{
  "num_hidden_layers": 12,
  "hidden_act": "geglu",
  "norm_place": "pre",
  "attn_scale": 0.177,
  "parallel_block": true,
  "learning_rate": 0.00724,
  "final_lr_fraction": 0.1,
  "max_steps": 9876,
  "dataset": "wikipedia_en"
}
MLP neurons of a small language model. Each row is named by its layer, matrix (gate and up: input weights) and neuron, and shows model dimensions 0-63. Each number is 200 + 30 x the weight over its row's rms, rounded and kept within 0 to 999. A neuron's up and down rows have the sign that makes its largest values positive.
Before each neuron's rows, "fires in" lists the words (lower case) most often at its 100 highest values on Wikipedia text that the model never trained on.

fires in: "to", "town", "or", "just", "railway", "not"
L8.gate97,219,165,195,173,207,247,146,167,214,230,172,172,228,205,188,256,174,177,196,179,199,158,244,185,260,197,229,255,184,191,209,227,208,227,155,220,193,208,178,147,198,150,211,192,154,235,234,174,230,229,250,190,208,243,257,202,202,221,179,236,169,192,189,184
L8.up97,219,185,238,192,180,258,219,183,188,215,138,214,183,201,206,182,188,219,204,200,206,186,204,172,199,190,191,176,198,136,200,219,190,191,198,146,208,257,206,163,152,221,203,182,182,222,212,227,236,178,194,239,238,185,187,220,179,142,164,205,213,216,194,200

fires in: "to"
L7.gate192,177,206,149,233,211,224,206,152,230,195,192,229,197,247,213,196,171,180,208,182,240,203,221,164,133,203,214,180,174,186,184,217,200,202,161,191,170,231,130,173,179,219,176,187,221,182,223,206,163,172,207,173,156,254,164,206,160,160,233,185,203,220,164,174
L7.up192,256,197,148,228,203,179,219,240,192,202,193,193,174,171,139,168,167,217,211,185,200,179,222,190,161,162,198,175,218,185,127,172,201,210,224,222,216,238,178,254,172,170,173,184,177,234,196,284,180,183,194,173,155,185,168,226,218,200,197,165,167,148,247,217

fires in: "over", "against", "at", "overall"
L2.gate268,200,245,245,229,164,155,216,248,223,222,181,218,190,183,214,242,220,200,234,236,182,193,221,173,173,214,210,163,202,217,200,193,166,260,215,206,164,121,177,184,234,186,157,159,182,182,170,169,221,159,212,188,171,213,212,173,201,187,146,224,215,182,150,137
L2.up268,198,241,253,209,179,154,265,251,245,216,172,196,202,192,219,243,159,221,226,283,168,211,192,156,196,169,149,189,174,165,167,187,188,204,208,185,172,201,204,159,185,215,201,165,221,164,138,217,228,156,159,226,182,192,200,208,191,173,153,222,168,114,150,192

fires in: "to", "not", "would", "cannot"
L9.gate13,217,172,147,225,184,245,146,191,224,177,133,173,215,206,185,194,138,154,199,165,224,232,236,226,199,210,181,188,201,195,229,170,216,201,178,202,159,174,159,237,163,156,112,192,240,206,202,194,243,181,205,221,201,186,211,238,198,232,161,190,244,172,191,169
L9.up13,246,177,215,205,175,270,185,161,222,206,191,211,201,210,202,186,153,183,233,228,209,230,226,198,238,161,127,200,217,170,147,204,203,246,214,141,202,196,145,236,178,199,179,152,207,198,184,240,212,182,208,234,188,149,195,246,165,266,171,163,271,210,198,180

fires in: "in", "on", "from"
L6.gate116,242,254,171,244,193,202,163,164,190,179,143,194,164,183,217,226,185,250,231,235,221,179,217,148,228,202,179,177,162,216,200,184,197,201,188,232,164,238,211,180,172,245,187,150,130,225,195,252,182,219,245,153,200,229,262,231,206,180,229,219,218,179,164,199
L6.up116,210,188,193,220,186,236,163,252,227,265,222,193,180,213,207,200,160,167,183,235,168,233,187,137,211,200,184,169,200,217,184,258,248,268,194,150,221,172,179,199,187,202,196,174,234,177,229,178,149,260,229,232,207,173,220,245,176,194,217,173,203,181,200,228

fires in: "during", "even", "evidence", "of", "following", "won"
L7.gate221,193,183,214,225,207,252,189,226,180,172,177,210,202,231,187,207,156,183,170,201,212,174,143,191,235,232,175,165,148,219,209,180,208,222,210,213,258,154,226,190,192,232,192,183,248,152,215,243,247,216,203,206,213,166,156,208,165,187,260,182,183,195,236,260
L7.up221,181,192,215,199,181,220,221,220,204,170,162,190,185,214,216,164,114,161,206,213,170,201,226,209,216,256,253,199,187,227,224,159,172,222,189,175,179,200,240,230,211,213,164,142,206,203,242,208,212,228,254,206,195,201,182,239,168,189,225,192,169,197,210,213

fires in: "with", "within", "without", "withdrew"
L2.gate168,216,185,239,193,231,181,236,208,177,204,196,184,216,217,198,195,188,227,197,164,178,180,205,198,248,163,139,147,160,214,226,217,223,190,213,188,195,179,154,167,212,158,213,260,169,196,137,153,159,162,187,198,201,212,189,187,255,206,196,231,168,230,210,198
L2.up168,207,188,185,222,192,167,206,236,201,227,147,224,198,174,163,182,155,217,196,187,187,149,229,200,251,226,205,155,155,217,224,177,204,207,166,168,165,191,139,214,282,205,229,218,213,151,171,197,200,197,191,184,212,216,214,220,265,194,127,262,188,136,218,190

fires in: "as", "with"
L2.gate204,234,195,142,162,232,181,238,159,210,178,194,202,166,227,186,222,203,222,176,155,193,201,251,242,174,168,187,167,223,172,209,160,205,152,232,232,190,169,186,152,233,157,219,228,141,190,233,205,214,152,194,131,173,253,226,209,202,232,193,239,206,167,219,225
L2.up204,233,178,210,180,216,185,247,223,239,245,168,230,221,199,185,224,140,188,192,155,156,158,279,223,153,192,208,185,187,166,199,226,178,145,162,196,187,229,169,162,210,153,247,225,144,193,160,187,226,201,233,156,180,225,186,250,219,187,174,245,171,155,166,202

fires in: "and", "were", "or"
L2.gate245,260,222,251,226,131,159,164,185,173,184,185,171,241,190,216,203,190,185,227,226,238,166,199,183,149,140,217,201,203,213,218,145,218,202,207,187,193,218,197,202,162,206,196,265,227,184,201,184,180,221,203,166,222,158,203,147,202,222,202,264,199,205,228,196
L2.up245,191,215,289,182,146,168,205,224,202,198,186,177,225,239,207,137,218,194,214,175,190,170,193,171,124,196,218,174,214,222,242,182,241,188,205,179,197,200,206,206,168,206,187,221,205,159,186,179,221,245,219,169,179,168,167,192,247,164,221,247,206,126,216,209

fires in: "but", "most", "or", "such", "originally"
L7.gate205,178,233,249,175,195,238,144,165,211,216,209,192,199,145,214,164,208,231,190,179,189,167,164,240,179,181,223,193,187,171,236,242,215,214,175,163,192,147,196,144,180,226,141,213,175,144,181,192,197,209,196,177,200,179,176,182,276,201,233,242,235,233,238,186
L7.up205,190,206,212,210,198,226,180,205,156,172,135,184,242,285,221,172,261,221,234,203,204,222,199,218,209,180,181,226,158,190,223,178,256,184,259,153,247,122,237,198,179,192,199,188,185,198,193,187,226,162,243,238,203,229,222,179,217,232,195,223,238,212,201,256

fires in: "were", "they", "can", "may"
L2.gate38,270,224,203,196,165,193,214,185,208,195,171,162,201,175,209,188,167,190,191,188,174,194,230,254,189,184,210,198,210,138,174,192,254,189,206,207,210,187,217,232,193,188,153,198,173,191,158,167,207,167,181,182,202,218,204,158,227,228,181,202,181,133,208,192
L2.up38,202,191,202,181,141,229,133,182,225,163,157,152,181,183,183,125,168,216,186,209,262,186,216,158,215,205,184,201,232,220,182,166,222,170,168,221,160,216,173,220,205,192,186,248,254,251,209,203,212,251,193,209,201,248,243,202,146,237,202,197,186,233,245,179

fires in: "first", "over", "only", "than", "complete"
L9.gate209,207,184,209,288,196,241,221,238,173,151,165,192,207,187,187,158,215,200,236,162,202,182,206,219,254,180,217,181,143,210,190,215,210,164,240,223,243,219,177,171,233,223,224,136,207,217,210,202,177,178,235,258,202,178,187,229,206,217,238,221,165,199,181,226
L9.up209,205,198,196,227,260,204,207,210,173,183,184,166,191,185,184,162,211,176,201,212,186,158,252,191,236,211,203,167,189,173,257,203,278,214,162,183,237,250,213,202,216,212,226,174,180,196,218,194,217,177,194,206,213,153,209,196,198,214,219,197,234,184,251,228

fires in: "western", "south", "north", "eastern", "east", "members"
L7.gate67,229,280,195,214,181,205,196,159,217,185,201,216,162,147,179,286,234,196,198,187,199,212,182,192,188,172,207,238,204,174,214,234,206,208,189,250,213,185,200,223,215,168,205,206,185,189,179,123,175,224,193,204,244,205,169,134,206,201,239,160,184,209,193,203
L7.up67,199,266,205,212,224,146,186,168,182,157,200,150,202,208,182,235,225,218,209,194,223,199,254,184,159,178,196,211,198,173,230,203,181,200,209,230,177,181,213,219,213,211,188,215,229,147,226,137,134,177,161,112,208,195,219,161,213,248,251,193,180,155,213,191

fires in: "de", "death", "degree", "deaf", "devices"
L6.gate245,210,227,131,205,210,204,173,216,214,186,145,241,189,150,249,217,239,181,219,138,200,214,237,231,255,184,193,203,199,168,227,196,205,227,186,180,250,202,187,173,173,185,241,230,174,257,154,198,208,187,211,149,220,209,195,178,219,207,213,195,172,243,227,268
L6.up245,164,230,183,177,200,177,245,231,223,215,263,205,168,230,177,181,196,201,210,181,176,214,207,254,183,167,185,227,216,234,211,194,195,261,192,145,194,152,175,240,195,178,250,199,218,194,192,234,195,164,208,205,185,154,186,254,219,133,139,235,212,196,219,161

fires in: "had", "have", "were"
L7.gate294,185,217,156,200,217,223,224,216,145,224,223,195,229,208,240,176,175,226,208,194,236,180,167,154,247,234,256,215,166,215,186,235,154,207,176,195,215,171,224,135,199,164,211,189,154,204,158,185,209,170,184,236,227,196,145,166,166,202,226,239,253,227,183,204
L7.up294,182,152,215,199,168,250,210,180,216,216,208,146,281,205,196,212,216,168,208,248,169,173,266,209,181,238,176,211,179,187,184,177,198,218,173,211,216,226,149,201,218,226,191,165,228,169,167,172,245,201,194,150,212,200,203,191,184,229,112,172,194,245,221,244

fires in: "has", "have", "had", "having"
L7.gate106,142,179,153,206,144,208,213,149,219,193,273,260,248,195,172,239,204,163,149,206,198,179,198,180,227,236,229,136,195,150,192,169,226,220,198,197,217,195,188,191,234,210,229,196,234,139,222,198,198,199,191,224,236,176,229,224,198,190,205,261,144,205,173,197
L7.up106,222,161,169,204,139,184,203,159,191,202,209,232,235,189,251,205,189,190,221,183,200,194,162,227,232,181,201,186,237,199,209,214,169,214,190,163,195,153,199,242,174,179,213,199,214,178,192,205,189,197,165,167,175,188,213,240,191,193,256,285,204,274,190,201

fires in: "two", "six", "five", "of", "several", "three"
L8.gate16,155,221,204,175,184,248,286,229,124,226,188,180,143,222,154,259,219,208,163,172,203,196,124,211,214,210,209,173,194,217,212,165,223,178,175,247,186,160,212,200,216,214,212,187,162,197,159,156,196,182,152,243,178,163,227,225,232,201,187,196,229,195,228,209
L8.up16,171,136,216,162,188,243,176,222,165,234,217,189,163,215,244,181,171,215,177,154,191,199,195,175,220,199,276,210,192,230,165,223,228,181,169,197,194,215,207,178,184,181,158,214,177,226,158,139,164,198,143,207,227,219,218,247,274,237,176,206,238,211,201,230

fires in: "in", "innovation", "international"
L9.gate166,225,145,197,206,262,176,259,226,235,214,177,210,202,243,187,248,213,201,256,213,164,161,231,164,167,223,257,183,215,168,193,213,157,195,235,227,195,201,209,178,191,175,175,181,175,180,155,232,165,188,187,226,183,201,243,210,279,254,187,150,138,239,137,235
L9.up166,224,224,201,194,202,232,213,258,239,232,189,192,181,208,174,261,201,213,219,180,189,169,224,177,184,167,232,148,161,193,155,244,158,173,201,196,188,191,177,168,226,238,194,187,181,204,197,226,200,179,238,188,169,194,220,198,215,285,229,197,154,223,161,258

fires in: "has", "also", "have"
L2.gate54,231,165,219,236,181,215,215,181,227,204,286,213,226,191,155,193,198,149,226,190,122,213,180,175,184,193,194,174,205,186,225,185,225,220,216,234,241,176,203,236,207,220,159,206,228,179,186,220,221,202,250,209,235,189,181,246,295,224,290,216,227,203,182,242
L2.up54,198,187,175,186,166,224,149,187,123,169,196,239,214,148,223,200,178,175,250,235,206,226,176,232,164,215,215,178,253,226,250,241,192,221,175,198,133,225,183,211,255,201,182,216,238,177,202,178,210,228,202,203,197,124,203,202,257,210,229,173,168,214,238,214

fires in: "some", "more", "several", "many", "two", "one"
L9.gate227,202,237,160,217,259,225,231,204,198,216,243,156,211,224,218,242,220,263,187,172,230,184,170,245,199,166,202,166,213,211,148,185,219,208,245,234,148,189,221,207,238,151,217,208,182,237,180,232,199,138,190,173,203,179,209,157,229,221,265,221,221,175,235,183
L9.up227,175,204,180,169,171,211,186,178,205,212,202,237,228,180,211,204,272,205,232,219,170,240,169,220,200,205,186,183,199,198,126,221,246,244,176,233,179,173,213,136,172,239,107,204,229,170,179,180,164,144,197,228,216,178,220,193,131,195,159,166,249,178,283,178

fires in: "use", "work", "using", "worked", "court"
L2.gate119,176,216,191,196,187,216,243,225,162,224,202,164,205,172,239,162,205,215,151,173,215,220,214,204,194,227,250,182,172,187,177,190,226,176,208,208,224,166,184,209,164,192,198,203,208,146,180,193,174,168,213,241,157,161,197,241,208,216,163,203,175,192,206,184
L2.up119,217,213,216,157,198,168,158,215,153,192,213,214,209,199,174,219,192,204,235,204,181,191,210,227,173,207,233,206,192,217,171,212,156,146,189,175,180,220,231,244,127,194,162,209,168,191,181,243,242,138,204,206,208,182,214,183,227,216,232,175,210,201,156,177

fires in: "season", "located", "location", "environmental", "department", "innovation"
L7.gate304,212,170,224,209,213,131,215,215,240,219,251,240,208,206,165,191,159,181,150,193,157,178,184,226,257,174,167,187,162,198,196,178,201,129,206,219,160,208,182,227,234,176,119,187,154,222,231,170,201,165,184,254,181,203,206,182,237,221,178,179,193,191,169,213
L7.up304,202,175,218,199,243,193,237,187,238,201,194,268,190,231,192,217,229,225,193,189,173,176,212,224,256,175,174,229,205,179,195,188,205,116,185,241,187,163,208,200,188,186,197,209,209,243,219,169,213,213,219,182,170,190,157,149,189,244,137,147,206,196,184,176

fires in: "or", "originally", "orphan"
L2.gate154,240,205,177,210,194,189,203,239,141,222,199,155,183,225,228,199,165,226,256,169,182,237,228,226,201,157,179,193,239,192,244,151,182,219,246,143,212,225,220,225,204,184,198,219,185,177,201,113,246,139,172,222,210,221,218,154,227,197,221,234,173,252,173,191
L2.up154,168,259,219,243,147,188,206,260,219,193,226,206,224,178,234,192,193,186,163,127,181,170,266,208,142,207,248,178,259,235,220,232,178,190,246,214,215,184,213,201,172,186,213,181,225,172,178,188,209,211,223,201,214,201,153,253,198,200,208,175,213,202,238,167

fires in: "by", "awards", "award", "awarded", "towards"
L2.gate36,172,196,167,216,151,166,207,170,198,250,174,203,179,258,162,202,187,206,229,191,196,189,200,253,160,201,172,199,174,156,196,197,214,193,223,133,172,178,233,209,213,194,210,192,215,200,223,131,270,180,198,187,266,204,225,158,162,197,200,164,210,212,170,180
L2.up36,158,195,222,205,127,182,195,201,162,198,229,176,203,151,221,164,217,192,252,210,199,211,212,159,188,227,170,170,206,214,198,183,191,201,177,164,216,182,257,237,196,206,189,245,246,205,166,160,219,153,196,186,260,183,234,175,116,203,177,176,172,204,133,152

fires in: "following", "even", "same", "two", "five", "one"
L8.gate238,212,229,167,206,240,203,201,149,171,208,226,174,252,221,221,211,176,195,148,249,163,197,183,185,196,199,203,145,194,193,163,185,210,229,164,159,219,173,233,159,225,191,182,214,233,249,204,194,210,201,225,217,222,184,214,199,163,208,220,235,200,200,239,149
L8.up238,212,235,188,155,217,172,255,184,197,211,165,151,214,154,177,161,196,124,206,213,247,207,231,223,238,209,235,246,192,164,233,144,228,216,230,211,217,187,234,146,184,218,151,192,203,140,157,170,164,229,214,229,216,211,216,238,202,214,195,199,211,235,169,150

fires in: "several", "any", "of", "some", "eight", "six"
L7.gate136,215,191,218,202,185,169,229,195,120,241,209,170,183,209,202,268,242,222,192,163,168,201,213,259,225,217,192,198,216,186,200,195,213,216,168,197,184,157,244,222,178,156,171,185,202,221,230,154,207,226,142,203,189,202,225,222,154,269,205,231,263,208,240,171
L7.up136,162,196,195,180,252,200,217,266,191,214,222,184,204,210,176,191,242,210,181,194,203,217,180,172,169,231,166,185,204,201,201,275,212,235,212,242,162,209,221,180,200,208,174,207,208,170,159,191,211,231,204,221,216,212,202,171,225,210,249,235,240,169,193,199

fires in: "first", "only", "again"
L2.gate281,211,206,212,231,316,225,168,161,204,157,190,257,176,223,238,142,208,218,239,191,220,142,273,192,238,196,202,214,215,215,178,190,189,204,218,169,226,182,180,170,208,179,206,143,197,193,205,186,197,186,221,195,169,188,129,213,233,252,211,204,215,203,225,194
L2.up281,207,163,154,257,224,254,208,170,198,156,219,266,176,192,171,176,212,221,254,234,209,143,228,249,206,219,193,202,197,254,165,165,173,203,202,181,204,179,185,169,221,214,194,191,141,168,173,188,179,242,175,229,193,173,140,221,235,238,196,182,238,178,202,196

fires in: "as", "by", "through"
L2.gate97,200,260,125,203,187,230,216,195,173,237,214,187,197,225,194,186,205,220,149,172,194,213,211,204,157,191,206,214,227,160,258,189,209,218,237,222,193,178,175,173,179,203,216,164,186,200,203,171,177,195,235,184,269,214,197,229,177,251,190,170,162,238,257,197
L2.up97,188,215,161,170,184,174,234,192,229,245,202,178,213,171,198,190,157,274,176,202,195,212,161,161,150,195,211,184,211,188,244,220,194,194,187,195,204,204,166,194,173,219,210,136,194,243,170,209,200,165,234,175,231,211,205,193,203,246,186,178,207,150,187,212

fires in: "work", "appointed", "joined", "worked", "join", "group"
L2.gate278,192,257,200,214,158,214,245,239,251,193,220,218,158,203,250,207,205,149,182,204,216,178,172,250,216,242,213,188,133,133,246,154,191,211,240,229,188,180,179,241,172,138,134,223,153,214,164,163,211,215,153,231,165,198,246,188,186,181,170,203,190,191,195,214
L2.up278,191,238,175,178,134,202,256,214,153,180,225,258,179,176,191,218,189,162,218,215,168,236,152,262,214,187,184,182,165,191,191,181,237,229,189,177,175,172,235,251,180,243,147,223,158,236,186,206,190,215,142,276,213,255,223,220,135,177,207,216,200,181,211,206

fires in: "have", "had", "commission", "has", "machine"
L6.gate69,166,216,198,201,244,171,184,159,202,252,228,184,210,205,206,176,194,183,237,181,178,188,178,204,207,181,182,187,175,203,224,241,219,195,157,192,201,199,190,175,172,158,161,208,217,139,130,165,199,201,176,224,195,190,198,231,173,157,205,195,219,177,234,166
L6.up69,185,129,221,219,178,221,152,179,183,156,186,165,226,174,178,211,157,168,208,169,254,206,207,192,205,180,208,256,177,214,233,217,162,242,231,208,166,192,196,182,142,214,175,204,168,172,174,199,167,218,244,166,167,155,182,208,220,207,177,196,223,227,215,209

fires in: "while", "being", "although", "those", "later"
L7.gate259,246,216,213,148,157,175,180,157,203,207,147,223,218,220,161,185,192,162,231,174,200,203,186,188,241,198,193,147,256,151,195,194,198,212,247,200,198,153,299,149,170,202,174,184,213,215,213,197,223,200,194,209,222,202,237,256,233,172,199,177,206,195,265,187
L7.up259,234,253,165,178,201,197,170,151,184,169,220,196,222,237,190,251,149,260,189,200,244,201,193,237,180,187,198,180,185,206,228,162,187,175,182,209,215,190,244,165,230,245,179,198,174,183,189,221,176,235,221,200,163,179,209,221,199,227,193,239,217,194,152,234

fires in: "no", "s", "u", "league"
L2.gate106,197,174,211,227,221,129,202,156,270,201,230,175,213,228,186,208,237,207,218,231,171,149,236,159,162,156,163,221,191,153,185,190,172,198,205,183,237,153,187,207,194,196,207,173,214,221,214,224,189,190,231,230,247,192,241,163,184,212,232,200,195,245,168,182
L2.up106,178,179,205,262,237,201,201,191,255,192,274,230,189,195,246,199,233,180,188,152,234,177,200,195,158,212,201,244,253,193,193,208,207,175,206,166,211,180,171,168,210,167,197,215,217,197,201,254,192,250,178,263,178,267,180,218,197,196,223,168,197,147,114,230

fires in: "they", "has", "have", "had", "he"
L8.gate30,198,208,210,200,185,179,169,174,185,144,182,148,249,235,210,146,234,181,214,200,218,223,152,159,175,220,230,150,168,162,232,203,228,240,191,242,172,190,204,186,189,176,143,230,167,176,171,142,227,261,265,186,222,146,195,186,236,160,261,210,149,215,244,211
L8.up30,200,151,220,197,178,164,142,160,248,178,235,222,292,192,198,180,184,203,173,167,223,214,225,183,156,187,226,234,201,197,215,195,220,238,236,160,208,207,186,187,191,148,125,201,210,194,207,196,184,244,176,257,206,232,205,219,175,215,188,189,210,218,209,181

fires in: "more", "years", "law", "every", "life", "time"
L7.gate104,160,243,199,184,211,196,185,194,179,166,209,194,235,211,208,180,190,170,210,150,216,271,191,178,165,214,207,153,201,148,185,206,261,221,163,213,221,275,171,227,184,241,134,183,221,225,177,196,211,192,254,178,172,162,193,183,229,200,135,180,235,227,199,135
L7.up104,213,214,177,247,225,170,224,216,196,183,175,217,202,129,194,223,193,162,192,167,180,151,215,241,241,210,210,186,276,178,242,209,223,196,188,195,230,199,203,197,277,209,217,198,197,196,170,211,179,202,212,179,205,162,184,214,208,216,213,260,263,180,178,132

fires in: "him", "several", "after", "when", "before", "show"
L2.gate157,160,260,201,221,168,199,195,211,222,187,177,161,198,166,206,133,211,165,177,183,205,227,199,175,167,191,223,172,199,181,195,235,235,188,236,233,155,191,192,164,207,228,161,143,246,196,191,171,201,181,221,163,228,157,234,170,175,191,241,183,204,196,186,152
L2.up157,229,270,235,184,232,221,224,179,236,239,225,165,185,185,203,210,223,174,134,197,244,192,189,227,184,173,191,205,174,213,168,188,216,198,201,194,232,177,192,186,191,198,174,200,219,194,172,188,169,230,187,154,197,136,253,220,159,234,226,199,208,237,219,144

fires in: "de", "death", "devices"
L2.gate29,193,206,121,179,195,200,219,203,248,166,185,192,217,188,233,233,242,287,203,178,229,184,193,170,224,236,171,193,247,192,210,145,184,216,197,189,221,199,175,270,183,246,207,147,149,208,205,217,185,171,183,155,227,223,197,258,153,269,160,187,248,194,154,183
L2.up29,207,179,198,192,178,198,187,196,223,220,199,166,163,191,181,218,201,198,186,193,234,186,230,182,198,182,189,214,261,222,238,222,211,170,210,229,217,185,183,243,171,271,217,151,208,169,216,252,205,177,171,161,206,175,167,236,164,221,204,181,229,194,171,158

fires in: "in"
L8.gate197,204,236,153,208,241,246,241,205,203,186,186,220,210,224,249,224,226,191,259,195,237,187,173,209,205,220,190,139,186,200,244,178,186,199,208,232,217,192,193,181,167,190,212,175,149,240,200,131,203,226,263,170,263,199,280,237,181,184,202,202,211,209,210,200
L8.up197,225,216,175,262,231,239,231,200,229,193,217,169,206,187,196,177,200,179,228,155,269,191,172,182,206,226,189,146,189,177,173,190,190,165,237,233,285,208,192,186,210,188,176,181,189,205,196,193,188,243,281,193,200,152,216,247,198,198,165,182,225,177,171,224

fires in: "had", "who", "having", "and", "has", "wife"
L9.gate293,180,193,208,267,227,226,165,183,195,163,180,169,188,170,134,163,209,184,224,176,298,206,209,227,263,251,234,180,242,168,194,166,258,189,219,205,147,213,191,192,237,220,218,195,207,205,188,175,205,210,185,188,242,161,230,202,164,168,189,215,177,159,198,216
L9.up293,198,208,184,242,172,234,192,187,169,218,167,206,231,214,239,179,187,161,229,176,282,196,217,212,201,246,201,189,187,203,190,206,228,215,190,188,127,201,194,214,282,205,184,168,279,225,248,234,197,194,195,202,193,135,204,230,211,235,260,182,215,163,229,206

fires in: "de", "death", "debut", "devices"
L2.gate282,118,159,148,218,208,206,146,189,199,179,166,198,201,217,210,241,226,205,165,165,194,244,213,223,189,209,149,286,224,164,206,157,236,235,181,197,259,186,201,198,215,157,219,193,195,175,173,247,187,197,190,176,265,173,151,147,192,203,186,218,205,199,223,180
L2.up282,219,241,169,171,224,235,158,186,223,224,161,198,234,145,176,203,204,199,190,196,227,177,227,221,230,211,242,209,205,226,187,192,185,212,208,218,165,176,136,167,215,197,161,156,188,229,217,158,189,196,172,184,162,197,175,258,248,238,219,180,226,181,184,168

fires in: "have", "are", "has"
L2.gate222,220,175,224,193,143,201,188,200,191,203,208,157,222,226,143,203,179,166,146,163,143,187,136,234,156,147,209,169,207,184,218,195,190,196,214,183,208,204,180,234,234,215,219,240,174,154,173,173,202,241,219,191,233,161,207,212,184,180,202,211,216,194,185,266
L2.up222,194,256,174,166,196,187,150,169,173,161,208,166,228,208,174,143,159,204,174,172,212,153,232,220,158,157,237,220,204,185,217,171,225,221,255,166,208,178,202,198,209,203,176,207,173,224,155,233,216,170,182,184,158,163,172,225,152,248,162,223,243,197,224,175

fires in: "up", "over", "overall", "down"
L7.gate2,200,192,215,179,181,218,279,201,211,155,162,198,215,196,178,168,223,201,152,179,206,129,247,210,147,231,208,211,190,174,195,240,184,188,188,209,234,167,200,228,219,143,242,209,168,234,198,194,231,157,163,273,270,200,243,187,160,192,112,225,114,194,169,225
L7.up2,174,206,220,210,212,183,256,192,150,189,183,203,215,186,184,263,194,191,245,257,220,162,251,180,170,215,219,216,240,237,190,220,201,153,186,218,161,221,217,212,228,198,196,205,172,236,193,194,227,164,208,266,187,182,224,200,148,169,177,220,188,165,190,220

fires in: "several", "of", "two", "six", "five"
L9.gate250,189,157,225,206,179,219,226,245,193,175,199,199,181,170,209,192,181,232,211,122,213,287,208,207,220,178,212,163,228,236,196,225,182,222,192,211,208,204,211,237,224,148,222,212,241,203,212,248,182,280,131,231,114,194,203,212,213,206,184,252,239,225,199,169
L9.up250,235,170,210,213,238,227,215,222,218,201,175,210,183,220,177,236,291,211,198,235,202,253,207,184,207,238,213,210,229,171,247,262,206,185,239,187,165,207,216,257,235,173,213,212,205,180,222,207,191,219,237,190,202,189,228,235,218,224,155,191,222,204,181,218

fires in: "a", "after", "several", "two"
L9.gate110,174,234,200,214,183,206,195,167,177,190,196,192,196,185,218,219,200,246,199,168,177,196,179,196,191,197,223,135,270,160,170,294,170,145,201,215,213,190,243,209,195,182,236,216,182,248,151,222,174,181,158,186,200,189,218,198,218,231,211,181,178,245,236,214
L9.up110,249,171,227,202,231,195,206,182,146,191,224,225,199,189,241,166,180,216,176,202,176,202,190,209,165,173,181,180,199,226,223,169,218,229,225,162,208,218,183,198,172,217,150,198,168,197,115,148,109,179,202,172,190,169,237,249,216,240,164,253,199,189,190,198

fires in: "this", "same", "following", "each", "another", "one"
L8.gate296,222,203,156,219,176,231,200,205,224,197,200,220,222,201,211,171,200,194,177,211,199,228,217,212,192,219,186,171,160,221,183,186,218,194,205,261,234,198,175,168,242,145,182,228,184,188,188,160,242,188,155,241,240,239,201,204,144,205,239,223,244,249,221,152
L8.up296,251,250,240,200,259,204,243,227,201,216,281,217,152,167,226,181,181,203,191,170,207,195,233,259,201,210,165,209,204,173,216,198,262,217,150,255,202,163,182,169,203,177,161,198,143,218,247,176,168,175,199,242,190,177,222,130,147,208,189,176,191,243,186,151

fires in: "as", "became", "signed", "were", "become", "formed"
L6.gate70,249,240,207,204,178,198,212,177,231,187,226,212,197,206,171,212,226,206,233,206,162,221,150,200,202,191,177,196,153,179,217,167,163,195,254,187,251,197,255,227,173,205,238,174,221,207,164,191,147,235,165,223,162,143,220,198,227,189,172,212,265,169,186,262
L6.up70,198,200,186,177,208,193,197,221,221,208,204,163,234,144,209,204,243,210,218,233,167,154,176,169,206,200,225,192,193,151,173,166,183,192,231,197,266,189,212,168,224,211,196,169,202,180,208,154,236,222,158,169,207,192,187,219,184,222,242,220,180,192,154,174